config.toml
n_head = 4
qk_norm = true
schedule = "cos"
batch_tokens = 16384
MLP neurons of a small language model. Each row is named by its layer, matrix (gate and up: input weights) and neuron, and shows model dimensions 80-207. Each number is 200 + 30 x the weight over its row's rms, rounded and kept within 0 to 999. A neuron's up and down rows have the sign that makes its largest values positive.
Before each neuron's rows, "fires in" lists the words (lower case) most often at its 100 highest values on Wikipedia text that the model never trained on.

fires in: "france", "4", "3", "francisco", "frank", "5"
L8.gate198,212,186,164,183,201,199,214,168,179,220,290,239,239,251,187,184,230,217,214,231,233,228,152,277,182,168,222,230,203,208,191,206,146,189,169,209,173,176,228,208,190,207,191,160,223,166,192,216,157,184,233,215,279,231,234,140,148,185,251,251,191,234,201,179,196,190,206,205,198,145,203,183,212,225,192,208,199,182,207,216,237,217,267,187,198,226,257,209,223,170,164,233,188,184,259,150,206,197,191,128,206,175,212,228,190,185,257,174,218,185,253,251,289,179,182,164,214,192,230,214,213,231,186,168,199,184,172,221
L8.up198,189,243,173,152,193,193,212,241,144,203,220,217,163,208,177,208,160,222,190,194,202,232,199,218,245,203,153,212,185,195,153,227,194,189,209,154,209,201,202,209,256,182,211,202,184,178,196,177,158,161,172,198,183,197,225,177,232,293,207,246,219,282,218,254,189,229,196,167,171,180,179,206,157,228,237,180,158,215,209,201,199,105,237,217,207,227,239,197,233,276,254,199,209,180,184,217,249,254,197,144,233,194,177,208,199,193,227,198,240,265,208,205,160,153,214,190,201,190,210,211,243,162,196,209,153,241,205,175

fires in: "has", "have", "station", "leaders", "corporation"
L4.gate521,168,179,198,215,172,196,173,214,220,169,235,192,157,173,133,198,163,216,209,208,217,192,232,135,213,185,208,181,226,187,256,238,252,223,223,233,223,220,195,186,224,199,189,197,184,184,183,182,205,167,221,168,172,244,172,258,168,244,188,170,195,171,223,168,226,186,192,188,215,204,177,164,159,171,277,181,216,230,141,219,150,120,161,209,172,242,223,165,179,199,201,186,170,252,196,151,155,256,213,174,186,165,197,154,224,231,228,214,243,182,229,172,189,217,184,199,231,159,228,200,197,173,102,202,196,190,169,185
L4.up521,171,216,209,211,252,186,212,174,193,229,186,167,200,260,200,220,226,214,163,189,227,207,174,242,199,237,209,152,150,254,245,221,223,214,201,192,223,170,175,189,203,273,164,230,185,181,215,155,170,248,230,208,239,157,200,200,184,232,151,224,199,214,187,212,132,191,199,257,172,130,220,169,168,225,194,223,230,247,171,205,224,238,245,216,233,172,193,264,196,194,205,212,189,152,157,171,261,208,161,229,177,178,238,235,197,188,189,147,145,182,171,173,152,220,198,172,196,206,187,181,193,280,247,219,175,247,172,208

fires in: "has", "released", "received", "have", "2021", "release"
L5.gate667,143,191,138,241,202,201,191,246,199,189,224,251,196,135,213,244,206,191,225,187,194,191,199,223,185,186,218,195,203,221,267,211,267,229,184,232,184,242,178,175,157,266,279,208,211,207,194,211,177,169,195,205,199,234,236,205,153,214,186,192,226,231,219,186,168,154,170,187,237,177,155,126,165,176,169,184,157,210,169,209,177,110,184,249,186,256,194,204,166,220,204,167,139,271,194,174,211,231,203,216,186,198,208,198,229,248,193,210,206,245,206,254,219,168,228,234,203,173,210,236,162,218,222,190,212,167,208,189
L5.up667,143,237,149,293,155,170,218,224,212,179,184,220,214,214,233,249,196,162,145,191,214,169,198,169,185,257,240,185,228,214,237,158,228,179,173,218,228,224,199,173,161,251,234,252,215,181,191,148,171,176,177,232,184,169,184,184,202,187,200,222,226,174,193,174,151,157,127,220,176,164,177,140,169,208,166,218,184,255,140,174,180,141,194,240,167,244,187,266,184,221,219,177,197,205,166,171,228,214,206,233,234,176,228,192,202,254,184,195,166,223,184,249,200,154,241,197,237,213,243,245,194,219,189,201,236,181,182,183

fires in: "over", "system", "systems", "under", "north", "september"
L6.gate456,167,204,110,192,207,224,229,172,157,201,199,209,229,164,165,235,221,209,235,182,182,205,221,209,240,186,176,216,192,201,180,182,218,167,192,258,182,249,194,202,205,150,203,193,245,244,248,226,203,164,192,218,201,236,228,214,181,149,225,220,218,191,200,186,201,235,157,195,173,204,187,221,248,175,163,198,184,156,156,151,213,168,222,187,226,158,181,163,203,201,188,142,185,226,243,217,211,213,208,172,183,224,212,198,192,240,173,198,230,204,181,264,195,177,187,210,202,206,184,173,182,171,156,256,127,164,187,220
L6.up456,236,211,179,233,135,173,225,175,245,196,204,235,200,124,122,150,230,187,241,234,228,192,196,229,206,226,168,198,193,173,172,186,178,164,204,231,216,224,181,227,213,145,180,170,188,239,226,185,263,187,186,225,217,191,221,227,193,210,211,225,188,174,212,171,284,201,201,215,174,226,186,241,221,223,185,203,214,202,200,160,171,183,232,177,210,161,183,233,227,189,211,156,225,238,183,172,231,183,241,186,203,170,204,179,157,206,197,234,172,204,150,234,152,183,207,208,189,232,232,185,143,159,219,189,181,197,158,203

fires in: "2", "0", "2012", "2016"
L4.gate28,194,201,163,178,234,234,231,189,157,189,199,173,232,218,218,274,205,274,180,203,148,191,223,224,182,180,198,215,194,137,163,178,232,215,210,103,239,145,238,187,198,184,221,152,236,204,219,248,210,191,192,221,162,223,230,194,152,220,193,216,231,198,227,180,188,216,188,160,168,150,181,193,172,155,189,235,223,197,192,172,210,184,204,179,209,204,262,232,130,229,226,161,136,140,235,225,147,191,228,262,229,233,158,256,220,242,134,157,189,181,237,206,247,163,206,183,244,226,175,233,228,193,216,192,182,247,240,208
L4.up28,185,202,209,228,182,154,189,180,199,233,186,219,202,165,181,166,172,225,209,173,223,160,258,218,198,210,184,235,234,188,220,231,226,224,170,151,218,152,188,252,207,208,146,211,98,199,146,198,169,194,195,202,215,168,202,166,225,253,196,232,204,282,205,241,218,225,233,270,200,220,187,210,208,214,204,224,160,226,171,227,169,171,180,188,183,198,231,236,155,239,183,282,254,182,227,230,186,186,197,214,209,183,182,195,167,168,221,183,180,204,183,166,160,174,218,195,197,217,182,222,199,204,222,231,163,189,210,236

fires in: "be", "was", "went", "became", "been", "are"
L6.gate623,223,219,210,249,199,203,230,209,215,201,212,178,182,192,173,205,261,235,204,174,235,231,217,116,204,189,212,225,200,223,218,170,163,205,283,223,195,194,182,192,149,164,204,216,173,243,185,195,213,219,162,274,214,207,237,183,217,210,189,179,223,198,195,175,188,135,224,189,184,178,248,179,210,203,138,194,214,217,191,215,211,174,189,221,217,205,197,189,192,211,203,155,165,159,195,190,166,249,190,201,201,210,154,165,249,203,206,158,211,146,201,230,169,225,243,262,208,121,170,178,272,241,186,224,237,203,155,167
L6.up623,208,213,220,208,190,170,179,199,211,207,200,166,211,200,189,231,229,256,222,190,221,137,222,155,193,232,208,203,211,247,218,185,169,188,252,224,172,190,172,138,196,141,213,245,206,213,277,181,172,217,141,239,214,156,210,197,216,246,204,187,166,183,201,202,189,186,233,225,230,162,217,195,169,219,188,229,177,224,188,202,207,186,238,187,247,129,186,205,222,241,189,201,211,182,168,160,171,203,161,213,252,174,189,181,239,194,205,148,200,175,177,164,235,180,185,228,183,155,200,233,203,238,178,227,213,157,158,136

fires in: "from", "of", "or"
L4.gate583,225,217,250,167,196,249,227,187,187,184,212,225,178,190,241,173,275,182,239,202,222,260,216,236,217,200,207,225,169,229,237,161,205,167,177,214,191,240,224,172,226,187,232,264,160,168,223,226,162,216,273,219,203,164,175,193,220,197,237,202,165,189,205,249,220,202,235,211,154,216,157,144,145,205,219,179,200,171,229,239,162,214,210,220,184,184,202,190,206,216,183,183,208,204,181,174,194,149,191,125,140,202,200,215,194,186,217,133,172,166,237,229,206,204,193,196,193,127,216,207,177,198,205,154,241,276,201,268
L4.up583,206,238,238,238,137,246,182,224,261,185,194,212,186,235,193,115,197,184,198,155,227,221,246,237,197,174,227,229,194,227,274,164,189,180,196,209,211,242,220,235,250,236,195,237,165,189,224,197,205,198,278,207,234,188,220,205,215,135,178,196,210,160,245,176,225,236,264,220,243,164,162,176,180,200,176,195,209,162,215,180,142,171,171,218,243,189,192,193,205,220,180,154,218,206,186,199,199,192,163,110,239,203,212,205,210,254,220,194,190,180,250,206,184,193,224,213,176,162,195,193,192,195,215,152,220,169,272,191

fires in: "2", "22", "23", "1", "26"
L4.gate530,210,195,195,234,204,210,224,200,147,227,231,184,215,211,265,214,171,226,235,187,169,168,225,186,188,231,151,218,156,192,201,183,223,217,186,147,171,166,257,244,211,195,233,193,184,194,217,244,224,183,216,215,217,190,197,204,227,237,255,208,191,228,172,225,209,221,190,187,180,154,239,185,228,118,159,195,160,204,162,176,208,143,189,207,194,204,226,197,145,219,230,166,199,156,218,191,177,227,237,222,178,216,227,222,253,181,187,221,210,233,205,220,242,190,168,201,182,214,159,177,205,207,214,217,189,178,257,254
L4.up530,221,243,213,208,213,163,187,170,185,235,130,180,197,194,274,183,164,202,174,212,214,124,183,156,169,214,206,175,218,160,258,193,266,222,174,178,213,187,234,212,180,228,197,194,176,189,203,242,204,219,206,227,216,219,205,195,239,221,229,232,213,213,156,227,178,196,184,239,214,167,277,182,188,159,130,227,201,214,172,180,158,149,187,214,119,220,193,208,158,189,238,181,177,155,210,202,124,188,211,255,212,202,177,193,202,164,207,173,181,194,180,175,237,194,184,163,211,208,127,216,197,213,202,178,220,174,203,245

fires in: "0", "1", "2", "3", "5"
L4.gate239,183,178,213,172,195,263,246,236,141,212,199,202,203,249,245,256,221,198,170,186,181,220,170,212,219,207,178,219,101,182,145,163,187,236,189,173,209,172,218,219,275,183,225,174,236,181,257,199,186,209,201,233,158,169,215,188,209,251,208,228,189,219,150,247,212,198,172,155,152,226,199,143,167,211,179,239,191,219,186,175,174,175,199,213,231,172,173,203,109,207,192,168,209,132,191,197,189,190,218,183,225,239,181,221,203,242,197,174,218,193,226,219,172,196,233,165,216,184,152,162,204,232,165,208,207,228,249,164
L4.up239,185,162,184,145,239,205,210,192,173,185,195,179,195,213,245,219,201,206,164,178,188,204,148,205,171,186,179,187,171,157,178,190,194,220,182,217,226,209,257,198,248,233,192,199,244,176,200,264,157,252,167,211,222,200,202,172,258,199,215,239,180,209,177,197,159,203,209,191,168,214,232,129,203,232,160,243,193,156,189,192,182,207,222,171,214,186,141,187,167,211,203,194,205,150,190,214,233,151,218,186,250,158,191,210,182,247,266,148,219,166,171,221,177,204,212,151,123,185,202,190,210,261,136,199,198,154,258,157

fires in: "1", "10"
L5.gate594,167,151,190,211,172,218,236,235,167,182,201,147,251,256,230,176,209,188,244,152,189,226,195,191,204,170,173,189,175,199,186,186,181,198,196,179,194,170,214,227,157,154,206,155,184,253,194,247,223,210,230,203,166,208,201,190,205,184,200,191,152,223,199,252,202,205,196,181,140,201,225,123,195,175,216,167,238,199,184,210,201,171,198,190,215,170,154,177,150,182,214,179,238,159,245,213,215,188,196,225,155,200,193,167,193,184,167,269,228,180,163,263,195,195,189,229,173,206,226,163,196,218,211,204,195,196,219,230
L5.up594,153,195,137,170,210,195,150,240,134,249,198,164,220,202,223,208,187,240,185,211,170,172,152,202,169,138,199,190,179,175,159,178,201,194,164,104,202,192,172,206,170,222,147,202,226,246,170,269,160,237,198,219,177,229,201,169,176,243,210,178,142,222,241,216,160,244,274,201,199,188,205,206,199,180,245,190,221,170,214,199,200,153,222,166,202,158,200,203,182,208,211,171,222,130,240,238,186,185,191,230,225,220,229,181,206,181,151,213,198,160,162,230,174,199,207,151,176,231,200,161,282,238,225,242,170,179,222,177

fires in: "has", "have", "had", "having"
L5.gate453,206,234,213,242,186,210,179,206,205,209,214,214,194,168,188,191,234,91,169,180,215,191,273,231,200,146,211,180,220,221,261,217,288,183,188,196,184,243,228,153,184,230,258,199,151,192,230,221,167,229,213,204,180,228,237,231,170,233,192,188,212,148,232,143,182,216,273,203,200,162,173,161,152,193,158,166,233,208,197,221,163,161,193,207,202,276,214,122,208,226,229,217,204,276,217,159,185,170,204,225,147,172,203,225,226,247,214,210,206,245,195,212,177,163,248,237,168,219,222,162,172,259,249,210,206,179,193,192
L5.up453,200,240,196,245,133,200,172,221,221,222,187,203,219,190,174,222,221,152,140,162,236,193,228,285,225,216,227,223,219,215,273,164,240,196,156,202,225,202,216,194,199,225,269,237,168,226,240,198,154,202,187,163,171,170,228,190,218,182,208,232,225,193,218,181,160,238,225,208,199,204,150,139,212,230,199,202,193,198,186,194,186,198,165,202,164,223,175,150,210,235,204,194,161,211,179,151,147,234,134,209,207,170,208,232,204,243,210,215,196,239,188,234,200,173,151,193,224,198,253,166,234,247,179,245,204,187,172,184

fires in: "born", "germany", "german", "kuznetsov", "emeljanov", "british"
L2.gate311,191,215,146,203,164,254,229,179,184,188,184,150,173,199,206,206,195,205,208,167,189,233,214,183,239,204,254,201,155,143,190,171,182,193,184,101,254,253,176,243,215,174,197,250,214,196,137,209,208,182,169,233,210,184,222,215,218,203,184,211,217,186,214,175,234,232,225,217,173,190,186,184,265,224,244,168,216,162,225,159,227,213,228,197,221,188,251,244,138,172,193,185,173,169,186,146,253,237,212,243,232,211,213,192,152,195,198,171,198,186,233,224,226,199,196,205,238,261,201,149,190,247,201,217,189,222,228,256
L2.up311,285,221,187,165,193,198,220,230,162,224,201,206,148,188,194,190,158,183,142,185,188,182,161,151,195,192,225,219,234,193,203,191,175,199,215,148,192,161,156,212,173,213,191,214,193,175,254,265,182,186,163,214,191,216,229,176,161,155,210,231,217,194,228,206,181,233,252,127,218,217,203,209,225,206,172,104,202,169,252,155,230,203,220,197,195,183,214,211,188,219,171,229,212,205,163,122,227,246,190,179,214,234,213,178,214,156,166,223,226,193,164,173,183,234,168,279,186,176,233,186,235,180,224,225,212,218,188,163

fires in: "1", "10", "14", "16", "17"
L2.gate598,170,186,192,219,197,177,249,185,170,232,247,209,206,190,219,228,141,257,230,179,116,127,258,168,180,249,148,223,167,234,186,244,195,184,232,188,214,175,249,135,158,193,236,172,225,217,256,217,226,170,229,187,159,217,205,222,169,203,211,197,225,206,224,211,179,186,260,214,226,224,241,206,229,196,245,175,160,163,145,240,207,152,225,226,282,190,220,150,203,280,203,197,188,238,231,215,162,297,163,250,192,240,185,193,245,177,200,249,180,249,188,176,234,169,247,228,218,210,189,201,188,168,186,166,205,195,212,195
L2.up598,187,165,188,163,246,235,231,192,168,245,205,177,197,173,243,225,208,226,210,205,166,118,177,218,191,190,212,222,169,249,139,236,157,201,161,194,195,182,227,216,196,131,181,181,211,235,184,186,222,230,203,172,188,199,169,198,207,172,184,114,135,230,200,234,227,204,212,247,206,226,226,193,224,163,198,224,242,157,237,222,221,215,198,135,162,121,224,212,165,181,157,173,229,203,213,250,175,156,236,246,197,251,218,179,169,147,164,200,195,189,188,219,173,207,205,207,244,247,238,189,192,221,228,200,233,221,221,238

fires in: "an", "or", "animator", "animation", "of"
L8.gate211,248,215,168,216,212,246,164,138,203,164,158,161,160,240,225,193,265,210,178,189,253,193,218,193,238,243,220,202,164,163,204,180,201,178,196,177,241,177,234,235,194,90,226,229,252,156,173,200,184,266,177,273,188,190,205,208,195,181,195,222,200,193,175,214,245,150,220,180,147,200,238,230,176,205,174,197,244,199,186,208,209,219,231,192,207,174,207,191,158,192,174,147,222,115,204,211,199,190,251,170,214,254,169,175,216,194,167,161,175,252,169,255,183,193,227,193,223,175,230,195,229,216,182,200,223,213,233,224
L8.up211,234,260,138,192,200,188,182,204,191,186,206,192,195,244,273,208,203,206,273,185,221,178,221,232,183,168,257,205,212,258,237,189,185,196,150,209,199,244,170,148,195,180,209,303,178,180,191,178,140,232,160,215,223,151,198,162,208,176,209,214,162,210,206,188,171,253,194,288,173,134,203,209,190,225,147,193,212,227,199,185,229,190,200,192,183,184,206,216,190,195,181,170,189,164,192,161,230,166,224,176,219,158,180,232,197,187,195,139,178,252,155,170,193,188,200,185,227,199,245,201,200,267,207,191,200,180,162,238

fires in: "is", "be", "are", "has", "was"
L8.gate490,213,204,241,244,151,170,201,199,264,201,226,192,185,231,143,227,202,258,234,215,229,212,272,180,192,267,225,196,192,184,224,164,249,201,215,257,204,192,190,199,172,246,178,179,200,187,267,205,162,155,212,182,169,205,239,231,151,234,171,213,158,167,171,197,227,185,226,162,216,192,179,202,232,219,176,175,184,178,197,176,178,169,209,194,182,214,176,230,179,235,228,175,165,263,167,190,187,235,179,176,137,224,153,191,201,161,200,231,189,225,221,192,173,213,183,252,208,216,182,179,188,205,183,213,243,210,176,228
L8.up490,176,247,194,252,184,197,187,199,201,130,206,174,190,245,183,162,188,197,183,180,224,224,218,150,183,216,249,208,199,253,255,209,233,224,231,213,217,234,209,220,174,201,260,237,192,210,195,147,260,177,191,182,216,174,212,215,129,202,173,226,187,224,165,195,175,161,256,239,211,158,232,202,178,210,180,200,246,216,186,197,177,208,196,213,211,212,203,202,219,195,217,148,184,162,188,171,160,211,172,225,275,173,186,191,208,195,206,144,213,197,187,193,187,174,200,220,205,152,203,210,204,187,181,239,195,185,165,188

fires in: "2", "2007", "2023", "2024", "2021", "2012"
L4.gate534,195,241,160,158,176,176,201,257,179,203,169,245,178,201,198,202,159,211,166,150,209,203,189,193,215,173,213,202,222,184,180,164,201,207,182,163,138,220,170,248,231,176,195,208,207,200,163,253,155,172,183,173,187,205,211,203,209,218,239,223,176,239,211,205,206,192,212,214,182,208,186,261,205,165,169,212,151,177,183,186,228,106,183,200,197,245,187,183,188,240,209,142,186,170,206,195,199,245,242,201,249,216,213,239,255,242,139,145,214,236,239,237,187,149,208,170,207,239,184,220,221,198,158,237,232,211,205,247
L4.up534,216,214,194,178,218,179,203,217,183,249,182,232,186,210,179,211,158,250,172,197,191,153,174,207,183,164,184,233,231,217,139,151,222,269,162,174,174,194,180,232,205,177,148,183,183,210,171,230,162,193,218,151,207,194,214,215,200,184,191,190,157,279,183,205,213,216,195,281,205,196,192,260,191,246,203,237,187,225,208,206,212,193,222,191,205,205,215,201,211,199,198,163,194,160,223,245,198,249,247,211,262,260,188,221,175,219,148,140,189,247,190,201,214,162,284,194,200,220,185,242,211,175,261,244,252,217,208,223

fires in: "0"
L6.gate283,190,158,193,200,200,182,185,185,167,143,233,214,200,229,200,208,199,220,269,215,233,237,173,193,222,233,160,198,144,123,186,202,174,231,222,217,191,132,191,220,170,241,173,161,198,231,280,261,178,227,225,245,206,170,227,203,191,200,201,192,218,207,216,174,195,183,250,183,229,191,239,126,210,220,137,227,181,156,135,171,190,221,175,225,189,159,191,217,136,239,172,231,175,166,185,214,165,215,179,122,212,211,202,217,187,189,199,233,247,241,242,189,211,213,175,206,240,238,186,159,210,218,178,210,201,202,195,180
L6.up283,172,165,163,195,226,155,184,179,169,188,229,213,199,156,207,252,177,231,268,247,217,221,144,166,166,201,157,187,159,129,199,193,166,155,187,209,235,195,194,206,151,233,145,202,217,209,253,234,172,248,167,214,196,241,158,157,180,229,165,230,218,204,240,179,163,220,266,200,199,179,249,174,286,228,195,234,174,162,135,172,192,209,196,176,186,170,220,237,206,221,214,170,223,172,240,225,190,173,191,207,198,187,190,238,181,163,211,254,182,194,214,198,216,182,210,179,216,255,176,179,194,229,172,243,177,210,167,166

fires in: "world", "germany", "german", "national", "state", "countries"
L4.gate609,212,181,156,158,207,201,250,158,196,140,191,209,220,215,159,225,214,181,241,183,174,231,192,198,280,213,219,206,207,175,200,222,147,213,183,129,204,223,259,251,192,185,205,195,279,107,170,204,227,188,168,208,140,192,240,225,196,271,270,231,169,200,160,189,202,225,231,140,181,231,172,200,228,212,247,185,186,175,162,207,212,195,207,187,192,204,180,233,208,136,189,174,185,234,240,167,235,220,218,219,208,222,240,194,208,181,205,217,213,196,217,254,237,189,178,171,231,181,199,147,178,217,166,206,196,222,236,268
L4.up609,252,152,157,189,202,207,213,215,199,132,209,155,220,224,200,211,176,194,259,146,157,223,213,199,185,179,197,181,216,209,206,199,143,196,182,156,218,168,227,212,166,206,254,169,249,164,160,224,185,196,222,263,216,210,242,180,201,210,239,232,186,157,201,201,264,165,183,200,199,217,177,170,198,205,227,209,209,174,242,202,200,205,212,169,206,156,179,234,178,186,167,173,221,218,198,202,216,148,222,198,215,207,186,239,176,190,230,214,161,211,206,231,134,137,215,195,235,217,180,216,165,183,256,189,211,202,206,231

fires in: "from", "dr", "through", "3rd"
L8.gate541,214,180,229,167,212,207,214,254,219,175,202,172,200,220,197,225,215,177,179,134,243,210,214,275,248,176,217,204,210,204,231,127,182,167,225,207,212,198,246,236,211,188,238,224,170,205,232,242,123,216,176,216,243,158,225,217,204,205,183,191,234,188,238,224,193,208,265,234,157,240,178,257,199,212,224,157,225,185,241,165,182,225,161,203,187,157,169,220,220,201,230,165,159,116,185,138,211,169,258,201,235,222,201,198,194,226,208,164,198,174,181,236,225,146,233,197,165,234,211,234,215,201,234,231,219,193,198,206
L8.up541,222,209,251,176,206,219,217,248,199,154,155,191,176,235,234,208,206,198,140,167,225,176,211,244,223,244,195,219,256,206,247,158,222,174,202,258,166,192,194,194,247,237,230,222,217,177,173,214,125,212,132,163,175,136,185,202,215,170,177,196,219,222,187,187,193,176,176,253,183,262,197,230,170,209,226,161,221,206,245,150,186,246,163,217,170,205,161,274,218,223,212,183,207,150,170,188,228,161,252,180,182,212,222,235,188,236,196,173,185,201,181,194,168,177,212,199,170,271,230,225,178,198,222,195,237,178,195,191

fires in: "conference", "france", "francisco", "constitution", "connecticut"
L4.gate436,217,169,209,184,208,219,225,208,182,174,181,217,218,279,180,234,199,221,212,223,181,236,221,164,198,235,149,174,142,133,179,207,223,212,220,172,181,173,235,185,155,173,194,188,255,176,208,191,248,182,222,191,211,189,203,194,165,252,227,239,199,215,150,227,206,200,163,104,185,139,166,164,224,203,228,178,126,214,157,163,236,184,222,217,255,213,229,200,190,226,197,194,193,190,209,222,209,183,192,225,202,243,196,203,236,221,172,249,216,259,177,228,236,193,195,236,216,203,181,203,165,182,177,200,189,245,263,162
L4.up436,236,230,222,132,269,203,227,211,197,148,196,245,200,273,223,216,213,257,166,218,181,218,250,159,179,242,201,174,170,157,147,181,169,243,174,198,163,140,167,171,151,211,173,186,270,169,227,197,217,234,211,181,217,171,169,163,248,264,206,222,152,267,179,227,202,243,166,183,227,171,184,168,160,220,218,230,171,168,202,184,244,231,236,160,209,246,200,239,179,210,159,209,232,155,202,257,231,185,231,202,175,219,160,241,184,161,199,220,203,198,188,242,211,214,193,195,197,246,188,196,190,217,243,187,240,195,245,197

fires in: "tournament", "france", "francisco", "announced"
L4.gate189,200,169,262,214,208,188,249,176,185,229,214,203,226,209,222,210,210,222,233,234,240,205,203,232,203,223,196,214,214,145,129,195,140,166,169,189,172,185,198,206,171,211,205,206,252,143,221,179,181,146,171,190,196,190,189,220,170,234,212,260,188,187,172,213,262,209,210,208,213,219,171,218,211,228,214,154,89,201,167,212,196,197,146,220,243,217,199,211,194,217,205,187,189,203,220,175,242,193,195,207,201,205,234,220,227,123,182,206,242,198,273,205,200,195,213,191,176,202,180,174,209,175,164,193,179,196,239,150
L4.up189,221,190,235,192,210,189,204,173,153,207,197,145,257,194,216,209,233,217,181,207,204,192,194,184,166,203,219,229,152,150,144,203,199,254,151,121,198,187,138,213,209,206,174,188,248,184,171,193,222,227,150,221,214,180,234,192,185,273,218,234,205,230,185,166,235,211,215,205,215,211,185,189,227,203,248,205,115,240,218,186,211,213,209,184,203,213,208,252,192,196,175,235,234,175,229,209,231,150,178,203,213,204,213,173,222,179,210,187,204,164,210,226,181,200,171,195,153,239,185,185,217,197,222,230,141,242,219,172

fires in: "0"
L4.gate266,209,178,188,193,194,177,186,139,176,207,199,219,222,244,177,224,213,204,271,174,241,210,231,234,212,206,184,231,214,169,171,170,210,265,182,160,205,149,294,238,214,196,191,204,196,204,230,216,204,205,168,200,236,174,203,199,158,219,218,236,201,198,207,191,187,214,231,214,218,209,218,135,159,249,237,231,197,207,217,200,201,208,188,235,173,194,201,222,186,192,225,239,187,184,184,153,174,195,203,186,172,220,214,178,206,199,180,210,177,197,192,165,203,233,110,163,223,214,225,190,191,201,141,188,210,179,186,197
L4.up266,152,182,180,193,241,183,229,174,176,222,232,224,141,210,206,184,137,235,245,168,210,182,229,226,159,195,191,254,210,188,178,182,213,240,165,164,200,195,280,242,252,156,165,182,195,222,205,247,189,222,209,190,228,202,205,181,209,213,204,181,200,218,185,198,216,243,215,203,222,266,210,176,184,221,173,213,245,150,220,214,227,222,139,219,147,168,285,201,199,211,222,173,179,173,257,221,153,199,206,213,228,207,201,216,193,159,183,165,222,198,218,150,203,223,152,155,199,223,209,183,223,205,160,191,168,213,234,240

fires in: "there", "over"
L4.gate34,232,185,190,233,164,195,166,182,198,217,209,158,226,194,170,200,239,216,176,260,190,199,196,255,242,243,216,179,189,176,183,217,216,246,222,209,191,208,206,214,199,220,236,182,205,247,289,180,258,197,196,222,187,213,229,211,144,211,213,191,209,145,179,199,213,215,135,135,193,142,191,210,242,196,197,177,153,155,177,181,178,142,218,184,253,162,194,222,184,195,159,132,173,252,190,210,238,245,178,187,140,228,211,169,199,229,159,159,219,185,212,228,181,216,199,209,233,151,222,159,113,184,188,202,189,218,255,178
L4.up34,209,207,220,250,179,174,175,178,212,174,189,163,211,171,179,170,181,197,170,253,253,168,205,205,204,232,222,186,206,184,197,220,266,259,234,180,236,188,176,244,167,200,195,168,194,255,249,168,199,150,272,220,194,222,217,243,188,243,239,166,195,224,172,235,203,193,156,157,182,189,157,185,253,203,158,169,179,159,182,204,155,143,189,183,223,184,149,191,197,198,191,157,178,225,160,223,225,255,145,202,237,236,185,195,173,201,148,176,221,167,191,272,166,217,180,175,218,194,223,192,107,211,175,234,177,252,219,200

fires in: "4", "3", "i", "2", "records", "5"
L5.gate75,204,239,156,217,159,251,214,190,151,232,201,242,284,271,104,176,177,217,194,187,198,187,185,235,224,156,134,205,164,202,181,227,226,161,218,198,207,182,174,241,211,191,178,134,231,251,189,245,201,150,186,217,204,215,222,169,164,225,248,173,230,243,195,197,216,244,178,193,214,181,161,201,173,223,170,201,230,189,214,164,210,165,195,207,235,206,243,169,204,213,188,150,162,199,180,220,195,239,245,178,201,227,157,195,241,189,191,215,229,222,198,194,169,140,227,207,197,220,209,173,202,202,190,221,164,254,223,166
L5.up75,180,205,172,178,188,232,198,178,138,238,198,218,271,184,100,194,156,272,176,209,189,183,170,184,208,155,161,179,187,203,146,208,197,157,214,177,200,200,175,236,233,244,177,168,230,228,139,232,167,156,135,185,192,191,206,172,180,194,246,156,194,249,196,211,236,251,218,232,191,228,158,200,185,186,238,253,219,182,267,207,225,183,158,177,164,194,209,150,257,222,219,175,167,203,174,257,191,180,248,179,240,176,194,163,229,197,200,210,204,188,202,182,149,159,219,183,186,230,203,183,211,253,194,215,188,254,210,168

fires in: "0", "1", "2"
L8.gate628,219,243,137,142,171,179,216,218,145,231,184,206,151,226,243,240,228,207,213,242,177,185,199,199,205,212,187,205,162,148,185,214,201,211,148,164,208,166,227,218,210,260,208,212,225,176,172,216,203,204,217,222,146,195,185,113,162,234,161,240,161,154,248,209,217,221,204,152,154,232,116,194,230,210,201,218,174,171,214,195,176,203,197,147,185,208,186,212,165,157,183,188,186,176,240,238,144,152,227,198,201,173,231,217,225,227,241,170,186,203,226,184,240,209,194,183,203,256,230,117,184,228,222,166,113,176,233,184
L8.up628,197,221,260,210,233,186,157,182,172,175,206,181,240,194,201,154,185,158,178,196,226,218,208,222,197,180,209,201,248,248,150,208,203,142,240,257,170,188,203,171,209,176,199,198,215,188,229,234,118,177,121,219,195,231,195,244,186,200,211,139,170,190,198,176,172,188,238,176,186,190,243,238,184,192,195,246,195,233,212,213,193,160,191,192,226,214,165,203,227,213,227,221,161,222,213,209,196,189,132,193,256,231,199,210,207,191,157,179,225,142,205,121,179,259,182,143,136,166,205,250,257,224,153,214,201,229,214,190